From a checkpoint of a small transformer trained on Wikipedia.
Size: 15 layers, width 768, 12 heads of 64, MLP 3072 tanh GELU, vocabulary 13729, 118M parameters.
MLP neurons of a small language model. Each row is named by its layer, matrix (up: input weights) and neuron, and shows model dimensions 528-623. Each number is 200 + 20 x the weight over its row's rms, rounded and kept within 0 to 999.
Before each neuron's rows, "fires on" lists the tokens most often at its 100 highest values on Wikipedia text that the model never trained on.

fires on: " public", "ul", " Cal", " trans"
L2.up2467,211,201,187,221,201,174,203,207,200,219,172,183,204,196,205,203,200,214,245,197,220,181,186,161,193,177,207,196,224,194,192,216,182,218,235,188,188,215,174,212,213,187,178,212,221,214,219,220,188,196,187,207,169,194,178,240,164,197,205,246,195,198,183,223,207,197,244,203,207,210,185,186,194,213,224,218,180,179,212,225,224,160,143,233,229,203,182,193,189,200,252,189,202,190,215,187

fires on: "\n", "±", "IA", "OR", "×", "atform"
L2.up357,223,228,225,202,229,209,186,185,224,170,185,234,235,186,189,182,189,206,192,232,234,165,212,206,230,125,189,183,212,202,186,204,206,222,204,180,183,215,228,238,229,204,187,227,166,209,227,175,209,205,192,244,216,224,182,196,212,203,212,211,220,188,196,200,212,202,202,189,209,171,229,207,211,183,204,179,195,187,210,185,185,184,183,203,176,221,197,201,175,174,189,196,181,203,187,222

fires on: " add", " th", " Fl", " fall", " appear", " ext"
L2.up2309,207,206,229,212,170,225,207,220,211,201,190,216,183,224,199,173,187,186,210,220,220,175,194,223,209,198,192,212,190,202,183,213,211,177,207,214,185,170,215,251,186,201,220,199,184,228,174,239,217,214,175,231,229,198,176,220,174,211,191,212,198,191,203,209,216,207,129,254,173,185,186,212,175,210,220,186,178,231,222,177,209,181,228,201,218,221,188,190,178,213,176,191,190,188,224,180

fires on: " do", "ide", " Go", "iro", " Jo", "-to"
L2.up1429,196,216,223,158,193,179,193,168,231,211,187,180,176,196,217,207,201,196,197,185,177,199,190,235,219,216,198,233,184,167,162,212,189,193,181,158,162,207,187,247,207,190,215,193,231,199,205,238,189,199,170,247,198,243,179,208,174,224,241,208,204,191,208,210,196,224,226,207,176,210,222,261,232,206,196,202,234,194,171,194,209,222,218,211,179,212,198,190,195,222,173,196,212,154,223,177

fires on: "im", " program", " ad", " Lim", " em", " dram"
L2.up2203,189,258,170,191,172,182,218,206,190,202,226,171,244,218,195,196,208,213,193,197,193,213,199,177,227,148,205,183,219,175,197,190,229,192,183,202,220,240,186,226,248,166,208,227,169,225,175,209,200,193,209,201,203,211,211,212,188,214,192,214,188,197,224,207,173,213,251,193,177,181,200,229,241,188,184,199,226,200,223,195,194,169,200,198,209,176,211,167,191,195,184,170,183,209,183,208

fires on: " as", " such as", " except", " known as", " like", " called"
L2.up2963,215,211,207,210,181,195,222,186,208,185,209,213,216,215,203,199,204,175,197,191,227,195,173,204,227,198,189,205,219,180,190,239,226,224,195,211,201,212,210,177,162,186,214,193,169,228,226,209,206,189,195,234,227,205,209,208,243,220,235,209,216,181,229,197,184,204,191,237,205,189,186,210,168,192,215,185,206,183,221,197,225,196,206,169,205,228,212,193,172,218,186,195,226,202,193,152

fires on: " life", " month", " years", " year", " season", " days"
L2.up2020,191,206,184,231,175,196,172,178,210,197,187,139,190,209,154,168,195,225,169,222,249,211,192,183,236,179,202,244,226,177,212,186,199,189,228,181,219,213,216,200,181,190,210,201,195,224,175,209,208,176,195,200,193,210,169,211,176,213,196,207,226,186,183,205,202,197,223,201,198,218,186,173,134,220,216,166,156,207,206,214,218,185,208,207,212,218,212,202,201,189,191,205,216,208,177,215

fires on: ";", ");", " | + ", "| ", "| Gold", ") –"
L2.up2787,191,213,204,182,173,174,176,193,220,198,180,189,234,197,222,180,259,188,195,199,207,171,203,197,269,207,219,239,196,163,200,218,217,208,218,241,210,210,233,228,219,195,244,189,205,198,206,197,186,193,166,220,215,194,185,215,164,211,203,206,218,156,175,201,181,185,205,214,184,247,222,179,157,208,206,192,164,215,190,222,226,203,188,195,201,192,183,212,171,217,195,178,213,214,201,194

fires on: " | — | —", " | N", " Euro", " U", "–", "19"
L2.up1472,200,188,191,174,230,161,205,222,217,165,144,173,216,202,200,198,213,202,218,219,217,193,208,207,190,186,186,216,190,191,212,210,163,230,224,230,209,206,231,215,201,238,182,239,159,186,192,197,190,194,175,220,190,198,178,203,189,189,199,258,172,219,154,175,177,189,218,202,183,178,178,181,193,216,203,218,209,188,187,213,193,172,223,189,197,193,201,164,165,211,195,191,203,205,208,182

fires on: " sub", " comp", " conf", " Sub", " aff"
L2.up213,237,178,204,204,221,226,171,200,182,191,200,209,207,204,203,192,185,200,204,186,202,170,187,211,203,123,200,231,176,175,181,200,196,228,199,178,197,203,169,200,220,197,219,225,198,198,160,200,210,209,155,179,176,198,211,232,148,203,186,183,191,186,194,180,199,210,178,210,197,186,225,229,189,201,209,182,164,197,236,186,185,187,182,202,214,201,210,186,191,218,222,162,202,159,231,171

fires on: "2", "\n", "96", "9", "19", "14"
L2.up733,210,181,201,238,207,243,184,171,206,163,199,190,208,202,181,194,173,219,206,221,209,178,214,230,218,214,180,213,189,195,199,211,191,192,192,189,178,212,175,215,164,210,171,208,206,209,210,216,166,207,198,203,210,191,194,201,196,229,197,223,231,181,246,187,189,209,205,184,184,194,231,202,199,210,208,190,200,185,204,193,210,165,188,194,203,186,245,182,177,210,197,189,182,156,228,189

fires on: " made", " form", "un", " spec", " assum", " make"
L2.up1441,169,194,209,211,191,190,206,199,204,198,189,202,207,205,198,208,194,202,207,182,162,195,196,198,179,155,214,228,205,209,187,212,185,189,191,165,214,182,181,198,201,196,226,214,164,214,230,212,189,224,170,215,178,209,195,206,198,199,239,206,181,199,214,195,213,174,190,215,186,160,192,221,222,179,198,190,172,184,213,177,171,176,227,230,174,207,208,193,203,222,200,188,190,210,195,206

fires on: " G", "erg", " Acc", " Ge"
L2.up1975,208,218,186,178,157,204,178,206,225,212,199,176,229,208,196,194,223,201,209,167,215,167,194,189,183,182,189,208,163,191,160,177,197,243,206,198,195,179,188,242,187,213,177,197,209,189,199,191,204,220,194,219,184,188,184,200,209,195,208,245,195,195,228,241,198,208,208,194,203,187,191,179,221,203,200,212,176,180,234,193,215,237,192,216,172,157,205,204,181,175,197,211,172,142,183,219

fires on: "ly", "ä", "aly", "ically", " publicly"
L2.up399,199,194,172,184,232,206,167,191,151,187,215,217,195,170,221,184,196,187,173,211,195,178,205,227,215,207,183,194,175,201,165,183,223,196,230,150,230,188,181,234,179,209,192,210,205,188,187,186,224,224,171,206,232,200,211,228,185,187,197,208,211,203,215,206,192,205,203,188,197,186,236,185,163,181,205,205,194,208,210,213,236,185,171,174,219,203,236,188,218,207,188,162,180,159,229,191

fires on: "'s", " Par"
L2.up584,204,222,177,187,212,200,189,209,217,185,186,183,196,209,199,192,185,216,220,186,198,216,187,219,189,191,205,207,182,207,224,152,190,214,200,201,219,210,230,243,176,188,194,175,219,208,259,198,196,215,201,182,186,208,213,193,209,229,216,167,201,224,224,203,151,194,218,193,212,151,211,197,195,191,225,194,225,197,219,197,213,192,183,186,214,187,244,228,216,216,213,224,186,168,196,179

fires on: "ad", "rad"
L2.up1013,198,204,164,168,208,167,216,218,194,202,218,161,205,202,176,234,200,189,205,196,224,204,191,193,203,179,217,206,188,192,193,214,230,219,233,225,202,179,184,183,194,207,202,197,218,207,182,214,181,189,206,215,208,216,176,191,183,207,206,217,216,169,212,238,187,212,240,162,197,198,204,195,205,202,199,185,180,211,235,201,222,196,173,202,212,197,202,201,194,198,172,175,202,180,242,239

fires on: "i", " add", "uri", "en", "urr"
L2.up426,175,184,224,196,204,191,177,196,195,191,172,202,161,180,196,169,193,207,206,224,224,194,193,214,211,186,227,201,165,208,229,193,200,180,193,202,193,188,192,199,229,181,209,221,218,229,209,189,196,202,234,207,203,222,192,173,154,196,187,204,215,210,209,229,199,184,200,184,170,214,189,190,208,222,184,190,202,219,195,201,217,204,221,224,215,216,221,186,189,219,195,190,224,170,223,209

fires on: " second", "st", "q", " Czech", " National"
L2.up855,210,231,202,210,223,229,194,189,188,216,190,192,213,216,188,208,204,193,182,236,194,181,225,220,207,198,200,221,205,205,209,200,203,222,211,206,199,182,187,209,197,207,205,189,177,187,216,206,186,206,219,226,198,189,191,220,200,174,182,182,189,212,214,210,215,164,193,190,176,270,212,189,194,205,178,176,205,238,193,205,215,204,212,176,208,257,224,183,210,208,209,185,200,182,202,195

fires on: "===", " the ", "==", " ==", " ", " mid-"
L2.up26,191,199,232,197,223,201,186,183,231,184,217,196,216,171,184,166,208,203,213,215,207,187,216,189,196,177,190,199,171,216,239,187,227,216,185,182,192,221,213,185,177,217,182,204,209,216,182,180,203,195,209,199,206,208,197,234,219,186,211,227,193,203,175,205,183,224,237,211,195,222,205,194,206,224,206,209,227,190,215,232,237,190,201,150,195,215,224,172,179,224,191,202,204,205,197,196

fires on: " Thomas", "avel", " was born", " temple", " Lake"
L2.up908,165,219,216,217,165,208,182,190,181,199,197,195,217,248,216,160,221,185,210,193,193,189,189,193,206,192,211,201,229,209,185,218,216,214,173,189,143,174,177,189,208,154,216,197,169,199,213,194,207,206,180,218,228,233,182,188,177,210,230,189,236,172,198,216,189,194,217,233,202,175,182,201,204,170,210,194,219,214,173,175,218,207,180,190,200,203,205,196,193,217,203,181,228,208,185,210

fires on: " de", "s of", " do", "-of", " del", "-de"
L2.up1249,234,224,231,172,213,191,197,187,219,210,215,182,186,183,154,195,210,239,198,184,202,202,199,224,209,177,207,217,208,179,200,185,156,219,202,201,202,199,177,198,205,196,176,208,169,193,166,216,217,226,226,205,220,169,207,197,165,216,187,202,210,181,186,207,187,187,201,175,150,214,218,181,216,205,236,180,195,172,214,198,223,198,202,226,202,167,200,179,170,236,210,183,216,214,200,219

fires on: " k", ", with", " may", " hear", " meet", " writ"
L2.up2880,195,192,197,230,198,183,217,191,177,184,209,186,211,210,211,198,217,183,198,160,226,189,183,233,220,187,209,187,195,191,183,217,227,222,200,236,201,218,191,211,208,185,226,194,205,188,218,248,212,181,215,212,184,207,201,203,195,206,184,207,192,158,192,220,207,212,180,202,199,222,229,176,206,223,203,240,181,201,211,227,244,182,226,186,159,181,199,212,139,208,219,169,181,214,187,172

fires on: "ok", "uk", "ak", " Park", "alk"
L2.up2103,188,191,238,177,210,203,232,145,213,156,179,180,176,211,179,207,224,183,184,209,218,143,202,221,176,222,240,254,210,177,155,171,230,209,179,209,192,223,148,224,217,192,189,206,187,216,197,227,195,177,220,213,195,199,219,213,203,215,236,237,188,186,161,180,209,159,221,193,192,220,180,203,185,187,189,187,202,212,203,169,212,172,248,231,172,212,229,201,199,193,174,189,229,232,190,190

fires on: "ick", "alk", "ok", " (N", "ide", "de"
L2.up1892,169,222,228,209,220,191,212,188,197,173,206,179,210,190,178,185,191,181,204,174,183,158,186,218,183,229,220,203,190,190,186,216,198,204,171,206,171,177,208,204,196,185,200,189,223,229,186,203,150,195,203,212,177,224,184,196,231,177,190,231,207,180,191,190,213,190,205,182,159,187,205,198,204,194,222,186,207,203,223,168,221,205,234,239,186,210,228,196,186,183,222,212,213,219,194,183

fires on: "ess", "iz", "iss", "ant", "its", "ss"
L2.up1482,192,247,205,229,171,212,238,174,203,187,203,201,206,203,204,189,229,204,211,181,178,199,192,219,223,182,185,186,201,199,185,212,214,221,199,198,193,206,168,189,183,186,181,187,219,218,225,207,236,238,216,209,169,224,176,192,210,211,193,223,200,199,178,234,196,204,152,211,199,175,220,193,166,215,213,228,183,196,165,191,237,176,214,207,145,176,201,173,177,222,166,184,229,147,208,195

fires on: " the", "asc", "ed the", " the b", " and the", "15"
L2.up1832,156,191,230,217,167,216,188,208,183,192,219,189,227,236,163,192,206,237,227,188,190,201,173,186,161,177,201,219,183,204,195,225,165,181,175,206,158,234,220,193,250,232,209,211,209,203,212,184,183,195,194,199,166,215,216,228,216,172,220,207,194,212,201,215,190,191,220,200,196,182,205,191,227,223,219,244,207,194,202,230,249,185,221,200,165,219,204,191,199,221,208,199,170,169,179,229

fires on: "ong", "-C", "-y", "-D", "-", "-V"
L2.up492,215,193,222,186,183,198,188,205,190,187,209,205,198,249,192,186,187,183,180,197,203,202,201,186,179,189,190,227,211,193,160,183,174,203,156,197,180,238,184,183,214,191,186,222,225,177,224,238,209,217,199,185,230,212,198,230,187,196,208,229,195,174,202,191,203,201,228,201,218,192,169,233,188,174,203,182,201,203,187,237,214,201,241,184,194,185,222,183,215,188,203,210,199,207,177,236

fires on: " Sch", " McG", " Mc", " on January ", " Company", " July "
L2.up2934,221,176,198,211,193,193,206,186,236,204,168,213,244,198,197,204,185,173,201,199,205,170,198,186,241,219,219,180,190,197,197,199,218,234,209,174,191,225,224,245,235,189,203,185,209,208,195,210,209,214,171,170,193,217,167,179,241,197,170,241,188,201,171,178,188,198,198,222,172,189,215,188,183,227,211,164,176,203,202,205,229,192,200,216,210,182,221,178,153,192,179,200,203,149,193,204

fires on: " Award", " Awards", " of the Year", " | Nominated", " won", " received"
L2.up1184,178,220,214,180,182,206,190,160,206,213,197,159,194,212,224,201,222,214,164,202,177,218,194,194,215,234,226,181,204,215,192,225,181,216,205,200,204,198,221,199,174,197,215,159,210,167,215,201,194,200,206,212,213,214,172,206,212,182,210,196,204,207,185,220,188,191,202,142,151,210,174,178,205,213,206,184,173,198,197,209,219,222,240,213,184,166,218,200,217,198,211,181,217,174,222,209

fires on: "st", "it", "f", "put", "ib", " dist"
L2.up2241,225,196,204,195,198,234,217,204,193,190,233,202,190,216,169,197,207,220,204,211,177,212,201,228,203,177,249,214,148,174,201,186,220,210,204,198,186,191,191,228,196,191,200,190,212,209,214,195,207,222,209,195,203,182,182,235,186,197,195,218,193,214,209,219,211,157,176,204,182,232,200,177,216,188,219,219,209,212,183,191,177,214,185,197,243,185,216,204,205,186,184,204,234,190,204,224

fires on: " form", " follow", " period", " acc", " Department", " group"
L2.up498,203,190,208,165,209,202,215,241,216,178,249,201,185,213,206,240,161,189,202,196,243,163,183,194,204,147,209,201,211,196,203,174,196,207,200,199,197,249,211,181,237,212,174,202,216,266,183,187,186,195,186,170,188,195,192,252,170,205,220,203,187,199,181,227,205,188,198,184,195,182,191,195,193,222,196,191,231,192,191,173,223,194,196,219,222,197,257,190,174,205,158,213,167,201,178,193

fires on: "0", " San", "ade", "aking", "ected", "ents"
L2.up2949,193,250,220,193,230,188,189,183,158,178,195,209,192,207,220,224,203,198,216,219,201,191,213,195,174,183,219,173,195,175,207,170,202,222,200,237,204,187,205,207,196,185,168,207,236,205,185,209,176,204,198,205,212,189,180,221,195,231,191,175,233,147,217,190,186,173,191,183,224,203,198,202,193,192,231,217,201,190,210,210,209,213,197,192,230,200,199,196,191,179,197,232,211,191,187,213

fires on: " X", "aper", " English", " dark", " black", " Mack"
L2.up450,212,184,212,206,194,178,217,197,202,198,188,225,195,185,202,196,244,186,205,179,189,187,187,239,203,207,194,217,206,164,176,203,188,209,224,216,214,184,218,185,196,161,169,211,228,176,212,184,192,234,193,199,185,214,173,196,194,214,211,239,217,182,198,228,192,223,172,208,196,207,215,217,198,208,202,224,204,246,197,167,214,194,212,236,137,221,213,179,172,225,197,222,213,207,180,189

fires on: " inter", " comp", " N", "n", " direct", " n"
L2.up1265,211,195,198,211,159,200,186,235,208,181,191,204,197,183,210,207,215,228,151,240,196,168,199,191,212,164,211,228,185,199,166,159,197,205,185,164,180,238,192,179,201,203,184,198,208,241,193,219,200,191,211,191,203,217,238,208,173,207,190,206,214,169,189,212,199,226,218,166,168,205,210,211,197,210,228,174,192,194,191,205,219,211,178,221,199,227,224,184,185,176,240,215,192,194,196,190

fires on: "ank", " k", "amb", "og", "ook", " Min"
L2.up1330,208,184,186,208,197,211,184,196,216,177,219,207,200,206,189,221,220,187,230,174,217,214,201,225,219,209,205,179,190,204,159,202,255,212,180,217,184,222,197,199,205,130,200,202,212,211,209,255,255,166,177,204,176,218,176,197,198,214,186,235,190,192,196,217,187,196,210,207,218,209,246,193,202,222,209,220,153,226,227,168,223,215,203,201,191,216,229,203,207,188,159,192,210,187,195,210

fires on: "pl", " system", " it", "che", " System", " Euro"
L2.up1888,191,229,204,158,230,209,185,193,189,222,219,177,193,186,191,182,185,193,192,207,212,191,199,172,203,204,188,269,192,190,179,200,216,206,211,218,194,196,210,218,187,210,237,181,234,190,201,237,213,212,234,216,225,189,206,240,172,188,194,225,224,170,186,223,212,207,217,216,187,216,193,173,194,183,192,186,185,213,166,237,206,183,210,219,235,234,220,170,203,181,203,182,206,203,207,187

fires on: " Bl", " Be", " de", " Val", "\n", "de"
L2.up574,210,196,204,176,173,205,176,172,205,193,210,224,195,217,211,133,207,241,212,191,181,178,188,206,216,210,192,199,203,203,205,180,160,223,229,199,206,210,194,235,203,201,180,236,223,226,188,170,199,209,188,200,179,205,172,171,189,173,211,238,230,173,203,188,205,204,205,207,169,147,216,184,238,177,207,202,188,214,188,177,179,162,186,239,201,179,214,177,187,223,182,195,192,206,170,193

fires on: " has", " Me", "ve", " Ke", "de", " have"
L2.up2292,194,185,220,216,203,204,216,159,202,199,231,208,204,202,181,170,190,231,203,174,206,200,188,228,197,182,199,154,202,213,223,215,232,223,195,216,179,196,180,187,211,196,199,205,241,181,228,179,221,197,211,196,216,229,168,196,208,205,189,177,217,205,172,200,184,206,201,186,193,187,204,190,235,230,188,242,199,237,212,186,216,174,206,218,205,202,197,191,195,210,194,201,188,207,171,203

fires on: " part", "ity", " group", " Department", " one", " collection"
L2.up2458,202,205,184,193,201,205,229,219,187,174,226,196,184,215,158,224,173,190,201,204,207,212,195,218,213,182,208,219,213,200,218,214,204,191,177,203,207,204,134,231,196,201,198,187,221,252,208,217,223,187,217,187,190,179,212,192,220,246,212,197,214,196,196,221,187,198,193,174,193,198,174,188,191,162,194,197,197,220,197,186,216,213,200,250,215,181,188,217,182,199,185,208,199,165,189,181

fires on: " g", " | G", "-g", ", g"
L2.up2798,181,219,204,205,151,210,186,208,235,200,183,176,229,210,196,172,205,209,197,244,219,161,214,212,176,194,217,214,226,209,202,229,231,257,199,202,175,169,207,218,215,203,177,227,175,197,182,156,155,181,171,187,198,233,183,180,177,189,207,197,184,188,198,204,180,191,198,230,191,166,222,190,233,148,213,159,188,226,201,194,195,199,205,220,204,211,186,189,177,198,193,176,236,188,179,197

fires on: "os", "or", "ros", "S ", "The ", " lost"
L2.up1926,198,180,241,199,225,200,232,172,207,157,227,193,210,199,217,191,184,198,189,227,182,200,194,212,222,191,200,211,166,200,219,209,246,208,205,210,206,214,222,222,199,179,214,207,224,190,178,174,231,220,232,213,235,212,227,198,222,263,203,192,213,188,171,217,207,219,225,203,186,185,192,222,179,220,217,221,216,193,186,238,181,197,189,195,185,160,234,195,185,198,187,207,196,197,209,182

fires on: "-S", " known as the", " known as", "s and", " NA", " Australian"
L2.up2171,219,217,176,212,197,213,185,193,232,197,191,247,204,194,197,180,194,224,155,219,195,188,192,198,213,181,198,224,219,191,241,196,207,236,169,186,200,195,169,210,209,207,155,224,164,243,235,199,213,194,210,209,170,202,226,254,200,181,215,206,221,182,198,206,192,233,192,188,217,227,197,176,192,167,234,204,225,229,210,199,211,185,197,204,210,228,222,191,167,188,218,197,174,184,199,192

fires on: "ilip", " drug", "rib", "ase", " conj", " rob"
L2.up515,216,246,259,222,191,213,213,221,203,170,201,185,201,206,199,209,196,214,183,260,209,216,200,217,209,177,190,240,188,176,209,170,236,189,166,175,204,188,181,223,218,206,222,210,215,202,185,182,216,227,198,208,218,198,222,229,204,169,186,201,181,222,251,193,176,204,212,204,203,190,229,208,155,183,206,202,217,192,200,184,196,204,210,202,208,242,230,201,163,209,209,195,203,185,180,196

fires on: "st", "ien", " den", "it", "her", "ari"
L2.up1259,221,209,181,230,194,233,190,215,203,219,234,187,197,217,148,186,232,184,222,149,197,181,211,173,196,170,209,195,198,210,167,178,206,196,203,219,173,196,193,211,221,193,212,199,228,189,181,224,197,231,224,214,206,210,191,226,204,195,195,221,203,188,213,237,196,199,177,209,164,205,207,209,225,193,182,193,201,206,196,228,192,178,184,222,223,216,211,192,201,191,173,190,252,180,197,197

fires on: " of", " State", " by", "ion of", " from"
L2.up3043,204,190,215,196,213,146,204,216,252,168,197,208,225,197,197,174,177,191,217,213,214,192,225,177,200,174,193,158,184,202,154,188,182,207,214,243,180,189,184,216,168,223,208,194,190,212,194,175,189,189,188,185,231,241,182,198,222,180,201,170,220,192,191,199,195,179,191,184,187,167,219,204,193,141,197,201,172,235,202,215,173,178,189,211,208,159,235,204,196,209,218,227,202,227,195,209

fires on: ") |", ") | ", ").", ") ", ") =", "| "
L2.up1754,189,202,232,202,207,190,181,245,239,185,215,201,217,205,201,202,227,189,221,182,216,192,194,213,216,210,180,190,194,182,223,241,191,194,222,182,196,230,212,207,196,164,200,233,229,210,212,162,193,211,171,207,194,223,176,223,221,215,260,236,177,188,201,189,191,208,213,205,195,166,188,225,193,158,217,223,185,194,248,204,219,186,216,195,189,192,192,149,174,204,186,199,215,194,198,213

fires on: "}", " system", "|---|---|---|---|", " ==", "|---|---|---|---|---|---|", "|---|---|"
L2.up2213,187,195,216,203,211,230,175,214,204,198,214,173,230,243,214,221,220,229,187,203,235,197,191,222,207,149,192,225,218,188,170,195,156,198,197,220,205,186,173,250,203,248,196,211,227,245,189,243,197,165,180,179,156,246,195,212,184,201,215,235,226,208,171,198,213,191,226,190,216,204,173,215,184,181,204,200,187,203,214,231,200,213,207,222,159,170,227,181,185,223,191,190,167,204,208,176

fires on: " back", "'s", " fund", " from", " campaign"
L2.up839,185,199,171,200,182,200,202,202,209,219,200,147,213,204,176,167,188,174,201,188,187,200,207,212,175,197,229,165,207,177,191,228,184,219,212,231,203,230,198,184,230,196,188,233,189,213,174,204,140,184,175,205,211,192,188,204,198,213,201,239,225,226,216,207,225,188,220,208,183,191,188,196,183,174,204,222,203,192,204,211,178,189,195,239,210,174,226,171,223,205,202,204,195,207,179,192

fires on: "at", " Cat", " That", " Sat", " cat", "ot"
L2.up2304,187,217,202,223,183,193,206,163,175,202,210,162,201,222,163,184,203,211,166,205,196,187,203,164,197,206,197,194,224,193,190,183,196,256,211,225,175,241,218,200,186,190,165,175,186,179,191,191,183,180,183,223,207,193,188,213,188,210,185,189,205,188,235,193,180,186,202,172,230,251,205,190,198,172,213,234,199,218,215,228,208,172,198,194,186,182,211,210,191,196,174,191,231,184,245,175

fires on: "le", " cross", " Mont", "ille", "ross", " Le"
L2.up190,183,150,216,214,201,226,196,207,181,203,211,204,179,202,199,178,185,206,199,182,181,167,203,199,188,181,212,201,222,159,184,230,206,232,219,240,184,178,188,179,192,233,204,203,204,200,173,199,184,192,201,161,234,207,183,227,255,189,196,212,239,169,210,202,210,208,215,217,203,215,174,221,180,216,192,158,195,207,185,184,209,176,188,224,217,198,237,204,155,187,236,218,176,193,171,204

fires on: "==", "===", " ==", ") ===", ") | "
L2.up2405,191,178,213,171,184,155,161,220,243,177,215,193,227,230,177,191,230,192,204,220,202,204,171,243,193,195,211,228,207,201,196,177,223,196,215,179,214,203,212,193,197,190,207,233,198,262,164,202,210,199,222,211,197,191,181,255,189,236,213,188,202,194,208,199,180,179,246,219,212,231,206,224,205,195,209,205,214,213,205,208,199,206,206,186,177,199,212,188,187,195,189,209,173,192,165,188

fires on: "ance", " history", "ts", "ry", "ounts", "ery"
L2.up1347,177,223,195,215,175,217,178,193,207,224,224,209,164,205,200,217,198,246,215,209,213,201,200,238,208,200,218,198,211,208,206,204,181,190,204,202,211,237,203,170,183,186,203,163,248,197,239,229,209,201,175,194,218,213,195,231,197,197,201,188,180,209,169,215,184,237,222,196,198,211,209,177,194,187,181,186,184,173,172,188,208,175,199,210,164,186,191,190,202,214,212,220,163,228,193,217

fires on: "| ", ") | ", " ", " Arts", " Mont", " House"
L2.up529,220,182,217,211,177,190,213,205,234,165,198,195,222,213,170,196,213,204,186,151,183,205,215,199,208,247,212,185,180,186,220,222,210,211,191,193,187,208,210,207,193,177,205,233,210,216,204,196,165,213,204,156,195,214,203,206,181,191,195,217,211,201,208,212,206,214,235,232,198,177,174,225,193,191,182,207,168,223,212,210,218,170,176,224,188,234,209,210,218,188,221,210,213,149,213,192

fires on: "uk", "ak", "ank", "alk", "ash"
L2.up1368,178,223,212,193,217,181,180,205,160,223,208,157,150,201,206,206,211,165,186,220,195,181,184,203,197,197,174,210,196,216,176,194,206,245,195,204,203,192,164,187,238,160,231,196,206,228,202,232,215,200,187,191,167,216,202,216,212,187,171,234,201,172,189,221,217,193,228,202,195,217,218,214,168,199,201,196,214,195,213,174,206,201,241,209,187,191,248,189,173,199,211,216,204,213,186,173

fires on: "0", " de", " ="
L2.up1728,225,206,184,175,220,215,190,183,219,194,197,191,173,210,175,173,188,208,200,191,212,208,212,213,206,187,182,210,186,209,202,230,173,200,199,206,209,184,206,230,243,215,199,186,210,202,184,150,197,222,161,235,182,218,193,186,164,186,192,201,169,183,225,198,208,182,196,193,178,205,220,158,218,165,196,204,208,155,217,219,183,215,196,218,204,191,220,178,230,207,204,171,252,208,206,210

fires on: "k", " k", "ch"
L2.up822,219,164,187,232,218,162,153,165,211,188,184,206,216,192,197,187,212,186,208,205,242,187,213,189,204,179,199,206,185,215,198,230,187,208,243,193,233,177,193,223,220,194,205,220,234,188,203,231,228,190,160,201,179,239,183,188,214,185,188,240,196,186,173,206,205,183,176,213,192,213,206,179,208,196,215,231,159,179,195,203,205,198,212,180,218,159,230,200,196,198,173,188,189,206,177,196

fires on: " married", "old", " fin", " lost", " split"
L2.up777,199,203,204,187,183,184,202,203,200,218,199,205,192,202,212,207,217,223,183,189,211,195,173,211,217,192,207,215,184,186,205,196,191,186,260,205,181,194,201,228,163,211,185,198,156,199,189,185,164,230,182,213,227,190,155,177,175,208,227,201,204,181,225,211,190,199,240,198,191,209,183,205,202,146,187,187,178,220,223,211,203,181,176,215,232,180,206,185,209,223,221,201,217,198,192,193

fires on: " sub", " Sub", "ery", "ly"
L2.up222,207,187,185,220,183,172,218,194,241,192,169,194,204,200,199,193,214,157,232,208,232,183,186,222,181,170,162,223,194,186,205,226,223,166,205,200,225,181,188,227,177,190,199,233,211,222,222,152,195,198,175,233,223,205,204,172,172,234,209,238,193,180,203,198,204,179,222,231,190,176,194,197,220,161,210,199,199,221,243,199,224,191,186,181,201,221,198,182,190,199,186,198,231,194,194,222

fires on: " first", "===", "====", "ult", " five"
L2.up1683,179,192,227,197,198,205,202,190,195,203,213,187,210,218,200,207,208,195,226,241,213,184,165,209,179,203,221,167,193,225,237,201,248,175,168,204,217,209,220,195,196,137,192,192,223,192,194,206,181,216,211,174,204,199,209,243,156,206,231,212,195,185,197,211,180,189,227,205,192,205,188,220,186,181,211,201,189,209,226,199,200,197,208,165,247,208,198,189,212,195,198,206,183,174,186,220